config.toml
num_hidden_layers = 10
hidden_size = 576
num_attention_heads = 9
num_key_value_heads = 3
head_dim = 64
intermediate_size = 2304
vocab_size = 32768
hidden_act = "swiglu"
norm = "rmsnorm"
norm_place = "pre"
norm_eps = 1e-05
positions = "rope"
rope_theta = 35400.0
rope_fraction = 1.0
qk_norm = false
attn_scale = 0.125
bias = "none"
tie_word_embeddings = false
parallel_block = false
init = "uniform"
init_std_qkv = 0.0547
init_std_o = 0.0122
init_std_up = 0.0547
init_std_down = 0.00612
optimizer = "laprop"
learning_rate = 0.000807
beta1 = 0.9
beta2 = 0.95
weight_decay = 0.2
lr_head = 0.00622
max_grad_norm = 2.0
warmup_steps = 245
schedule = "wsd"
decay_fraction = 0.857
decay_shape = "linear"
final_lr_fraction = 0.05
batch_tokens = 65536
max_seq_len = 1024
doc_mask = false
train_tokens = 540300000
max_steps = 8245
dataset = "wikipedia_en"
MLP neurons of a small language model. Each row is named by its layer, matrix (down: output weights) and neuron, and shows model dimensions 32-159. Each number is 500 + 50 x the weight over its row's rms, rounded and kept within 0 to 999. Numbers have three digits each. A neuron's up and down rows have the sign that makes its largest values positive.
A block is one neuron, or neurons of one layer that tend to fire together. After each block is what it responds to, as a language model described it from the Wikipedia text at the highest values.

L2.down331:546455459470501509445503552523521473508473563500553495484531536479433449489463538498516560539557483385583512474433483533569501468462533441510528449492479466502585579545521543477413421448473458492462479451465503458433485503470547501498507435475409556534550470453463514466445516505475523538540528446483547464558435416508566505490457456404547489458512497563510518449555538421496435518546
L2.down459:574513462444456459464433552553510479510487579553463536471540547483515466432489607612465536445571564457525489517470496514505495534565513416480526498466531465424566519516511438436476413358461601545479430414459507461385484562513435531481577498496429519612518489511521488454542573494514482452413524550453560553432538393621469507537481450471518410488503508538443483480373509442523439542444
L2.down612:565467517483480487445496558529501456524493555584505472471459556493414494480402581505546501460555459488538534529477414472586475534502497430452502517462499457500535511614454455478426459419476456532529526486483533472463502518515495512448533473470449517492541486480511500440503474505529573472473455399489472458524505457530503504503474402452575365423491506552442512518528551482544490538516
L2.down894:536414540492419511537437529527549465475507573539484553578448539458436560422430507567506521509564497446503514525418470565475496542495511427464541475492518451463503484548512413497458493419493475500510450459489482483464496522501478506516511466417470582425507448508523463399525526569530525531497611449471495414425487453558477520481483485449569425448533517491507490478502550482508456518429
L2.down1009:555475461493466463528451616564570420465430581529547563476474569550424536472540409576524474431463423442549544526455506507543501549500569465504487525442544434510575508533418460483483402415448470528436535450379583467531469484470535530473453489393450516419564476464520538509456438485484553496479501497503512483519544414533558470511553438463591489464497638501545449537479510523463446519487
L2.down1473:551448460508499498599548561533514472477496535536492507442528592513471540453503426501497473617571474418540611527486487473568474499490571444433535474496557425489471538530482508484398423448520431522565504471486480545528397552517543538490503500360465554482562543443474514407557489463448524408541464436474538520505509400534454502495493453457534449416560529460490505495563486471465462506478
L2.down1487:559417521463472483466436541627495501482419512548503479511460571489373486450461426583546523498558429416540553521393430480472504467439524459447521444429491445459538499600492453486455431423448471515549544440481489466441476504446532547510521480410453548485542436510520527388502503444486499527524547479470526541431524445562492561534537464429613492401578612499472490475477562486527408528433
L2.down2136:497451514494479445489499588558487469526535561566434465484490544475452538472452410559508485484498439442589523582529503440487471489450574465469493486439434453499450449499486442542471453488423463573498541540475440485429521543521442416440433504517501485493506467562532584559519562457526507494508587508493531507467521411506442492563532505426608483402477605564550493493513471532446447541462
Given names, mostly female (Christine, Laura, Emma), or name-final pieces like -ina and -ana, at the start of full names in tables, cast lists and credit lists.

L3.down323:459461458488532492393497512606537491543424492491509504524421467450498523484442468484507483392483464492445479524529508424506527505483504507539453479454511480481441433480533463412530536514538634498448506502481458518541439596480416523435489514511508590508505507450537579516481482563504451468426462539385516464510481436468542515515533532421480319513531430542558533475428548550414505459476
L3.down328:472561464553490407529441447543474522457544494567485446517513449509511465443491550499426496419507546501499575553469441485606494594514581482503422466520572616514535460472519493455467442411529575633404530463482499527439488400492478559427475553487462481528519516492471508561579529503486483453526555549567547483594451480508506556447432482445559463472478470503584485512509498505462454399472
L3.down334:473560514480523462521461514425486584450543542542484440552503490446589538559519630551415606645498638459549464557445485507487578441562510426488517471496526488436497544499424517449557470467482491480529533547500497520516519493426516500562441440469540494384465550544516444378531465489497402530531441535412591418514423464581415497528511516495526551418383492533471509380512409438491460432405
L3.down477:451528554560458455514438413588426590529551558496531527589462479412552477443531529511431470374531456445468511538562567483557490509498508566504499490519582514435481539448493525439477547393567504551440420579471389483487559499501491558503445465416531470585460499414496539602448635429442506511536467586545480463644459547509497526500517504509502484479547369430520481462591474549501447464490
L3.down531:443494484483555485480529475545396543504480404503520480510486507489541378545518485470527545508508445477471538514543545515465404457484481524493469460446518489401492480475398441509522504509443447481486570485445479505563429403516580474501556570468570448542546485503482546482427615371563510453595454527561479460558604494472544563521516508499514547510552528531468610406524489570414402465487
L3.down891:407512502540547469510485542612451572495463526524495412568494524553561476506534602433494461460422485496495494493530462502513482465425492478486503522507570503510577557515511441590493562446552472491557479515561454488564514608506446524379559544458491554505527496523465522538587440474414459469496467629499479545489532490521465491505537466409522421488496523550442514452465490419488525531506
L3.down1113:476422478546493461522411396477507475622491455471418505496409490467507478596482511472438455480455521492539518492505613472454566419415607529425585540582506498532581499551546516508439588421498508421436491546463531523429553510464447481511491542436498581447481493518494473486523496451437460524535459505523552432528449425399493470446621567552511404484389533542509509572408469476549481515471
L3.down1437:438563424449440441499466476462517599447458476489482477458471552496527503463517605544523497516495478452525506539514513592455533412521574550473509461476465504466532503506527520557509481517577481397443458459359516478517518419500509402519511465428515510460597467478536533495511606522452514469522401494473530606532543544459537465531546497461375540495485470490506492528480523462522532539519
The first two-digit piece of a year (18, 19, 17) after "in", a month or an open bracket, mostly 1800s, e.g. in 1864; weaker on published, written.

L6.down1280:576478554499432478519515438593473509489589491495445565466476485523487541546461487529428479533554548442500552404523524487461579553486502523518562506477542472560518426488443538515441503477471465502455491492529453436468457585480460448498457422595489423595501435444450433477466497487552474444495506499623530424511520499496533598516594526576562429493487574546446544523530366488582494485428
Tokens in text about women, strongest on "married" after a female subject (she married, She is married to), also female names and words like Mother, queen, sister.

L3.down603:554591416462516528469384590500454451415472436518543470509529486556508463453468459603431560398489555497438517485470443453461499476519505500519433513398492415488505500427566493563541390490549505544505487462474509491519481559489492523419513491446474528506514524496430531426530506382463546544460515457516504502417446502466567588491408513491490464408536505582523519504546565506423438483470
L3.down1040:529468555447535528422479387462437421531435638549497480541540521467481509497416540439474527493576561504509624460482567491479540518456529482429510514523473421563514480512597503513516464521460553527440478413501564521460477527539468559537500429407401548441525496496437572458486559563455538492477541456482524454429535491525541548494451405455515444464517503561506530485494527451452500535550
L3.down1116:615442489444428480463469562546527497501454543535476482494448572458383498487448445600455580494519461370559512528443414494537527496438516396510537484451546474480530472596494436510437438452520452500486501478528535440419512525540522517477529475422463507461513506459523527421476458443525543444584542423506500492421488406561534578514535409448605486396631586474406484513521497491506461509507
L3.down1316:551533472488432482548548462535400482501523677603450520491490521470492478478477544538447595471517541478521543450499490511489488478374455461497451568431493435532509436475515453508459421454499560469447520410565536476477483512466432489438494443485496492478522519457426499487483485412547545475476407580441432548444469529511472584468476510419657467459518502563599564490514445408465534437452
L3.down1461:576495502509436511438475545519447455490549567530484494573498626537387488508317505529584480453595549470556555493494482493526504567445511511483507532435552414583522483583551497502515416426445435540484480454479559493454494520567454521462492443519406519454513525486421528501542520510500506478574498468510498547480477463550580502444511459485558388496511433577501527479509491431479439479413
L3.down1504:516518593489411528543528418474524445479455549578527472591396502494343427547492496538550510376536523474534449548415376488479474491503510408589518419493522482439556353472463565470447585404524435565495492506507517485425475466464496504449528478408493495450539448514387617479445514437518494583504519527462445463422523461579499527537425495504542554484441452484427546462487499520478426550445
L3.down1571:591466484514461487533482507475499473508468461570481516501572471514484425515452435577449573585471560461444427548516427509452499519438564610508487532457541415501504471528516513434488548478458461482462398384495471545434496492459468514507540495557484466474489407429454509433565491401487439427532427443472432526494556456582500538512467518477570455419447521501511530577441500434529540499533
L3.down2217:577518470469481448510493457567604517499491509513549471496506495455410476498494492522535486459495533473483561563389460537504564496510566472495518465496491485438540551528560500478425455431450461538520491484507459468438457533431504557504572461489428519509493474489498488460505491513372498539493557360461507493503518395563544529507582472486432441450462602498499527455466549441448421454499
Feminine first names and female-title words starting a name or title, often in lists and tables of credits, e.g. Lucy, Jenny, Princess, Heart.

L2.down56:427483473597567551482559456519492547542454442487487509507548516530410519568521504542456559507440526591447488485596444494488569575541500562521429484533406526470552554503620418499562502482543427576397547482403523498499509457495477465490433491519477394551478455505491498518407510534441408423560461461487524616535438521512544556516519414545510570507572534498562554428522550459517515467551
L2.down107:426555488559481537433466387532436529567438507504484425508571536524537486471428530552489546520562453518557582402457566556513506521470578519451492525542488449536498459479580433505509456519508544472485411494452541495544444450528524584516488439537446515559548464554553426529633487527587444566421430528538543475478549443504502472519499525478491472547527444455446514400540524436490487493515
L2.down243:495467420422426389484514418492547518466467517537571439538469503556513462509440462525498459479499517483416503523521497474480536544388610533547509533476497471482492553480538427493517448380524633519530593467496441617521520450531450559421478457551427550576503487554506446443477492568510445418467508494463456533431533469583504505493551519498597493585545588532568545485391502492500495483515
L2.down513:409422506559534458411523501473482492488504449581544582545527579552517554455411579568382523455501470495431450494514502445513539464472501459537469538548513422480550505514397568438443470388532509658451558482505442484498539516545500543481472417550469521502502539527453480470523503473492466476526541523537520482543415521472512640506409547588513539449415557497517608472560594544530453449517
L2.down631:469522491531596535451497568484433424440434518496493516567529472529588593529446676489513543532460489550481399507494488523518498527441469578506512526523479455487543504547490492493470446362538510532556510461458483454520510505596486474499514461531506520488493536508535515404502500477476541421491462511451478457513442463561431503489536529487530442506524423488469500411500509534551518489558
L2.down1495:433446434472416472496486479508456411429496497493545427410546576435398551459503461471437501451457517562439579479480505498526427512470544537467476411487477473551523505460510438560465421511578630466463531473521575568575460474529461511531530502584539489453436511480531487562535531452524478493441500580565581512531436506519482425522483520424514500528479474624532488424510496498514584538529
L2.down1691:511553428541484474411506574544523497523486446513507472512561455431454547490422486450483532399524526494447551473520524524455502484494530503495537451462499521412525517464451454452583395451567609495389613508456422564575513423508533508473508431515498552564501489449440499546429505516443416461494418492562519464525494496459576603513546509482487418548528407487557504515433549550494593494508
L2.down1990:508416419521440500573543491538514503540449462552475486520440471502402500418432336481557503487577530482436555497456433473513524545530547461506533445461471496461530469435438412457492455543550561509448493543516482491479448453500466532409497534546438475508519432489490442529459554530510456452492461472553531376501474506565399508524402520439506533572497487501567484485502465514499591437499
Fires on the century piece 18 or 19 opening a four-digit year, especially 1800s years after in or a date, such as 1860, 1874, 1986; also weakly on other split-word first pieces.